config = dict(
    n_layer=11,
    d_model=160,
    n_head=2,
    n_kv_head=2,
    head_dim=64,
    d_mlp=448,
    vocab_size=2493,
    activation='swiglu',
    norm='layernorm',
    norm_place='pre',
    norm_eps=1e-05,
    positions='rope',
    rope_base=10000.0,
    rope_fraction=1.0,
    qk_norm=False,
    attn_scale=0.125,
    bias='none',
    tie_embeddings=False,
    parallel_block=False,
    init='uniform',
    init_std_qkv=0.0488,
    init_std_o=0.0116,
    init_std_up=0.0488,
    init_std_down=0.00621,
    optimizer='muon_variant',
    lr=0.00367,
    lr_mult_qkv=0.4,
    lr_mult_o=2.0,
    beta1=0.93,
    lr_head=0.00741,
    grad_clip=1.0,
    warmup_steps=200,
    schedule='wsd',
    decay_fraction=0.703,
    decay_shape='linear',
    final_lr_fraction=0.05,
    batch_tokens=32768,
    seq_len=512,
    doc_mask=True,
    z_loss=1e-05,
    train_tokens=171900000,
    steps=5246,
    dataset='wikipedia_en',
)
MLP neurons of a small language model. Each row is named by its layer, matrix (gate and up: input weights; down: output weights) and neuron, and shows model dimensions 0-159. Each number is 500 + 50 x the weight over its row's rms, rounded and kept within 0 to 999. Numbers have three digits each. A neuron's up and down rows have the sign that makes its largest values positive.
Before each neuron's rows, "fires after" lists the tokens most often just before its 100 highest values on Wikipedia text that the model never trained on.

fires after: "A", "\n", " C", ")\n", "ode", "r"
L3.gate223:516482443513600548519561493432489545592475468556418554391467430520396608572511478494505513557544522485527548499501465552365454522500427428484489478592432477531526498450470462466570525537505575456568604454482537473451478529518506388547428488553496534463519495479488455464480438465447444558501555512428524409479536532350458508512577601514478565569542480439490471435510435501507549553513440493546555446520473499536480441493460610530508410503541506481494476531591506548513482474421513
L3.up223:549554604542552457482393582442394438598499433457478495456518572460540487446412482501533519563488487427517533559452513507476497491474516530468469506621547508508505439498480480487391451502448566454480482533676520479470513464505617446510473475502452462504459541560498430541518438463467513474522528523509468531453566523387374483502501473527517536526438467499512507515538457454569494556556506439476581508447604420607496551468521553604463448558514489489527561500518561555442490431512549
L3.down223:538620459470545569521514407442527603550537438519505517411516565541529500300531563496558523507471488443513479416469431436547550541495504482605563530528513510556518511454578410458531443527547515498458436474506492435437497473441521407576478487593512469410435461427470473470621436433482548561468498553478532546527539637527515509470492471525544514525520465590427487428428529547482479512529526585478531504538438500508442537477513512513447487456483542574523514501512534496425459529514494

fires after: "9", "0", "2", " prom", " Can"
L3.gate75:597532511506541483470555507571463467442519620482541458552472533489519555460497388555453393539573461524426473454450457460578525467473586472553481529428535516518509490579448516386455535454427591575528477616496494448521491484479506452573521580430535534521477543611462547444476581597467530540552446402478497493506537403495522479529445529584529452481487491613461469517427500492488491484441527483493487482472502509482473515566476488513518495454425481494364529466510499606448452592564481
L3.up75:484498471495492517450447489556527457506523516474597495484494494379542533426451569614469496567446564548516494434520530482549515493481534587594475546534523555509595494591466483500393624478460533600557481408469465499378441453518539490494544463440499555483531448455476515386432599495480449400535539472431471531520515400470522474537477527561500478505569537577490582483529519539564450512583508519435585461520454527519576449541453542506510511502462394500411546552534447480447522517490461
L3.down75:483597489459524477540538508505491508502461478546539582531570466567482440484512560487434537535424554398577410532542597487594524463527467529521460473479478520446548494616534550530482445456421427440527478394510502462471478530518553574450486424506536583486505512518506480450434521463550481477387444637414459537552500557535437501502545394497426574486483537402527460535561439498516491540464406457459523469482513532569474527530544425542482483388419502487490493608543526512574545491456546

fires after: "0", "2", "9", " l", "arri"
L5.gate207:441554477483493435443547505593458451452458587494484491428517528477517618505459482605516478473453417456480591529548487533474557468444518505503460494501539433591437526536483544534499560465507564510474641561528551547501457446388552406506438475513483496485445516448597497553492395433414578446554494442468479518411518556655486524494495539477536538485461514475468480509493455442448482507487523547488524463599460545530530515447400491564462484444505471592528482401599437485471478535531513
L5.up207:514521445502553526583471541598508462487430561494516428555517516438542524439533538496558491388505443420509535538464503521549512558450554483472466370660552577637471541490520532529598510452487509527429537506531521565471513522529498445503471568480432534557549544489536566504515477602580451405459499492437430431477541489458507531541429479454531488546494536485415463457558514535518375441514556525416376429439529525526554553515467462527544531465473502524472472438537528478459485444430485
L5.down207:483525496545412526527522470500453473500525593567494549494551539569518475521473500470494411541460487538551444461481453550559464479463441411462396566426418506515519385556484508552538558527468451395545501498455437505540410518505487615488557515576590518560535475558499455537501375455548488481566568549545512409520572492545568451602517503509574558514400469519503453410523484519490347514574492459508527486519560479479414490408481536481491497564476519471514589466505484541483511470496405

fires after: " on", " a", " re", " the", " On", " The"
L5.gate266:514525518553576513499503488455510529374478512525483542539590454543515545479482456417402502480504409556470462507483519494489452472539506534572540513546448556405569502557525481514442502536431487535543557533437508501558456465407504592583559582549465511501480433491571462403482450475488494443430480473490553410476503508514467503425473536599581418462491568518468479589462623596485533477451584580441509540542515580459451481475505486496438496488439555531560521476558563556352428517558491
L5.up266:490514437459421413395495552510547496506504478391541536488558544492487403526536495543443510467455544475472561507460526446498497447496549413500515503460548535517483478544418492496566464535517524546554468616496565536499479591465574493472527473552515579518528449467506530479501454484524500433473484494524486513554479540460464400426480607531577489361510561464523494544575458596501463436443459510398483556457371597480580451554449599547459483539531587467499465502598494502411522581559530
L5.down266:434461489495549433499579472474429511447494555570530524506403546411486493526512445433507432517557515557463461543506452474464481499404354477469491565566461515546506550472592535485469496523516484628488526493515458544513444452526431504541516448487482519496456510519390499457510435500488524488513434461575613573444547465579574581534469481598491603424367557532534550514412524468407484465563524492480545525502560475504577531466517586477424592505482542544532486488503477477387475473540526

fires after: "–", "9", "8", " Fl", "l", "0"
L8.gate437:563444533362485453455480507491463477541495518464564513541545535516625492437500521417458416553493579471483465496525523490612524470453477479502537509540535445495458491453494491433458535436435514486575559579471466441536410505495468489504498475476550553502506532489524618587472527491475517441550415504457485484430436470448552531615479504430489566476502449529495482428501559524526548522617476462522536506479498494594416586499552498506443553524359471543362588451577462539455580537537456
L8.up437:439503495480492581537579432524510498483478560565435362505562363442528629610498505456439546494530433511528428541465637491470540479480506449466537573529481588499548523534545389523513545389534495530508478522499499545502489471460531451497535538557472509476504478497406490554431519485611455472515549460398490513524607563575507413541552451491442478566504577539375468506525509492551402507509540453466498488480524512479447503417476463424492537497478444517471564490535559515547496461504476
L8.down437:527405514430500438552475445476444465527500576469482507515445514565613491433510501400528530440482554486590532518588499517547493498526468505538563488386502425497510543541459487536552451501552509547496513497576491478524488440543542524442505546524495531488535471504425495519511489424475509389446457436530430579502512443438342443571514560519583470566539495368442430550562524491464452508467524561430531482527466483552472539489449406457464539551544505609550388538511498587468566552577533

fires after: "-", " d", " P", "D", "P", " p"
L6.gate113:580485549505531462565474473468490455444532472464438549549512436392456502568510494510542531474549516505583599518508434426479527457428565558556521464546523379555481516435490539404433524460562545532592528519434520447546535582500544505554434505455436487477434538464596466493432514522490445461356472560525516558567472515492504539468471539558410488502541421556519542520495527466512458530594410525585556514502447507610495482446458411565443520450440438523528516617462432484486551520499510
L6.up113:581556412501551429428593552475445484527460405367493498492408488452522465537408402579616536477487503477512466417523511470482512490527555477568571500544479615449556436520544534492428542551462411521529473601421533532475503467547439502539502546554597539430458503560472573512447532514554428403518520542546420488549551437456462481477559473524605496505521512459522558506566500499505480491427487485511490475496446515557427483449478489500512463514588579447496589519445509473449554436458492
L6.down113:450471484453477504392446505503486495484496484552475575515555458386536493576469577547460566564546496440525445554551573482522511464502589478522525556518544509541507439468481456545485553436398412492560535445517415473499527522473574376603466447528492537523582526568456508542519411518517494518519438505530474445474532474561582466447521552411474479439452458512457441448452526565563484521487444441494536570591480541391499494544537497461508382503591566449457472569509592539575432446437509

fires after: " d", " D", " J", "D"
L6.gate375:567531484424473382490573496409543502462516544497558585508482508392490520460506542546547461501485466547436533460442507538535469505539494539497498570502454568424460483453578483522433541529514533470625437479482444547519523584451489510486575512584471424499581503457502438460402465584502521516370464532495566480585414477555569554470382521443495562514518579538394490521484530498550453479527492526490475470546500481553471504565591456515515509509558450478500401384504501496412424500595474
L6.up375:515476512505445466517475439429502518449464483574498574545530537446572504463452450556518466495494532472421458503497494510487447491630518555547544467497452520479567433440544515369505466488539502530547491570592505492518525444541446523441484516579412499495510451483626568460494473589497459555499535454558485493423441595472546515461491493459461501530514488511518584634435469503496528558584470516428350597498556501391485442477468565545436505535552537500464617449416529443521583484533484
L6.down375:449528429455516458402439480519536451506525460436492595597491577522506494478536477557534568491429511463472495576615602523407476496534530545444577593501438478505516448516470545473503450453496490510431515512541440482584411445501510565470538542423489529522510455479547486515407555548509504476502488483555520463388558555506467521399493519472539467481470427514542565506398565482536586424623520498488481559440495556461497472430444497529472431538637532498496419392565449525475509537514562

fires after: " re", " d", " Re", "D", "ed"
L3.gate174:464523538472525492543439596484505506501525493596556491462496495472503532488562487569483385448487509422563478484486559364538562406451532540449478454463568532456456588464620493461503481532489508518537540581497406531447550508510603451538498511564404574499515482412520434432412520530476496490455515441474469443532572580518534563523501487445471491564523503495454562483469513456521569580532451545419529500480442588546450458544461483623487481503571450443476574483481469410518431385492440
L3.up174:564555501492494511627526471469472479437335517475486579495424436498507433503542548558433430483496432623566455407486510481480482494564518583538569447539505502544459485499456443477477559534482543429554438558519463493502611437435442462561521542487573573605505506426507427469508553525519483525441507439530544431549593490569469474521508478526467447527472534420479502447509530453496509470498488557447500584525586526531488534443493516509476400579528445448463525354478503413485550514470498
L3.down174:556589520477467484581459486539609461547510498581466514464445496518499562475477474479452474538485473501450536502551570484418484521552548471431499580512558530523500543488447580514479545404492476481569480532421501427510472546494337453635485440439537619599424488497560512490516497554469485510499506522518534452515550513500565533482467535468576476458347508481620488499557564440475523467563478536546457536543553462540431608428502487510500414460545501465515550425458520512387458481449491

fires after: " D", " O", " J", " E", " C"
L5.gate86:478427574494494479524437422446630540472555463589603510515463547409500550543458476525468537496448420562513422497397511582551471481563498486473559486483464564544518502440540502470468532525522601565502509428460455485535536513511494522515502385439494406581540533556574509472458327521511443557567474515472514546542436457456501590443466493479502509509566498406536527564555460536406551522490449474466479532479464539546471538468500472560497470412420482510471571429588534518546469487471418
L5.up86:561611458447522467520467494468482456447552517468462601488585504453489511483485461531487413491500395514486474591583487511438534453533594621502621472514459503457502504547458395546471516527403468385524485459578487435489541496480457424432459454541463546504538482405490504576525462506525493446459566419553477510408545598568555523616549448504511530421512467488404469572539557528416511532530509491510553436484523534465479486535456440552512544633556512473512525525457499488489517450482464
L5.down86:447491500477573482551540537485471546545596552462418431541569540503520532420490494520596513563477495481509578561577529445465556596560513504542519519515530507531369518505486551450535519469492579512481452534642479413454469466469503464452513486461470492459439402475459535481522488504472423498442497469483546478434564507421539531578521444462620414611458411476573476430596543450500464490364530567440529566488507407530511470399482544439511486512470532485546531546512542466435506487469485

fires after: " me", " re", " ne", " E", " e", " fe"
L3.gate48:507527460526451412493415547465457528440465541644473447572438476463518452538434498482553388484552487493568537500474447554512524443549537460493521487476503465563460499512524494518523475528522594513381428481513496563571462428587533532546560526542505540474433458554494451529454495443528635458512534426508475458551445503522490540573474553504528498354449474538511464575503467548582551501508526515379531410492523521493385506578547497510429477494491470518495647423410510499546506461521534
L3.up48:531496514519433565469614430405467467455511433481537487564533539535420563500503525493473468478594469523604443551437399552531481581447440458448532493618485489494494560472510485442483487545465488505531465496454463455498537435467539502598535567499545534446531533519512436421475459549540494492459491497606496446512517593414448439587499515567525503548441526465556565510428600485523538498429456613520461385474453486479504537455562496512467412618458543462441502584457463514438428487452494
L3.down48:533548445422498569414593367499518481502483502464585494473569559549585511538552608514516439476474464546528515501446552500503526449515445541488472404499508580463435453449480556484535485456460465574491526437471454552454505497447551553525419428503561502473479529436399482552511515448467534593505465540406497531438566495393499374415521558501557442555488456619575476515436528455506524494489547552534475465574416501500557468501548586456527406554470561475538483558485495440435515478542503

fires after: " P", " c", "ip", " app", " p"
L6.gate379:547476573518477454530488590529574449541578503431497470492489490401440437556553505541580512479556558534475597464436563528438512463479443546416563575520493503489525432466508473398475514541612456527507499528476460433426481516497492527470567572518600526556569504453526386536423496556461453509582545481465416476564494516498504511467528452516618463516553562575442491452431453480500485488503552504537457461482561460612506542398529461509502398501479522531542397445549478476404525406497548
L6.up379:482533549568507506462489518556485511470528433491541452549511519383482427533461591476503553407428613480520502445524648580431547523426506508499583499548556579496494534478435537488527599613520443481458451588468568471538474552515582383565506419514437469519466430460530546405478425544581536453476516567414468497565551473469461488500577491535528446506522532451507398557492544521495499423470505372511443503532503502548470536540503525460518410475505497493496488479519556484518461490438424
L6.down379:539491512447535505482444470501486672442499494487445443607427483388457492521478473599513459509528539542542503493533489456484479519459492541563555474455369388474535468461465508491473494444586398444511553517479469532430527506493463505590553413619521431504477574519520516527466493552557424499471585483492454520468497407449586489579454458481485490504438485588528544555408502485603501580432451536602451535476551471514495470510490451543520547522607512525539482454499583521501557536486454

fires after: " (", " ", " d", " p", " O", " D"
L5.gate35:606536499480454397411430424432479500492555491406533387507598574511541496431491545494514528537479586536508408464432456518439570605488575629469549479479546539525402435466499538527456576574488472533523479486568493550545478524477502453594528540531485470500498460443444450422533409456472476464466527470482558485437535478476600525420557542506545539413528474469481421543541488407507511406515497513514514558478504490540525499542528417448541511452476519470500560562499466463410411515497436
L5.up35:486444524488505503422533489432363535527527480481523473538506485440480551536550672483509414503398556398467479458508395535451530529475586545543518523557579525521548467522490534521432606530481516502419447506523435481491524526499559528474546503507513514508474591518530447472546469473531516467464543467524479518402451548454585462454450533470501454491479570516642498504463561387464532458527547515483413538455379513475445532552452456545391492485545431482492529583546598487437519558522509
L5.down35:505474474430493527527499511561423450497435508551525521431413474472504491412505584570446427494501541463513532484520475517479472528486454451557429490504529467546542473556453470584542414430466484454494521508443488467495511447457597646379590464445500531543559606591543480528526570407552502491528469388447512478479469490464464499537475487563531445477451554513525522458471602553487480441648509538427403432521460495573524485502469534538566535512516506526464489497530557544501579622403485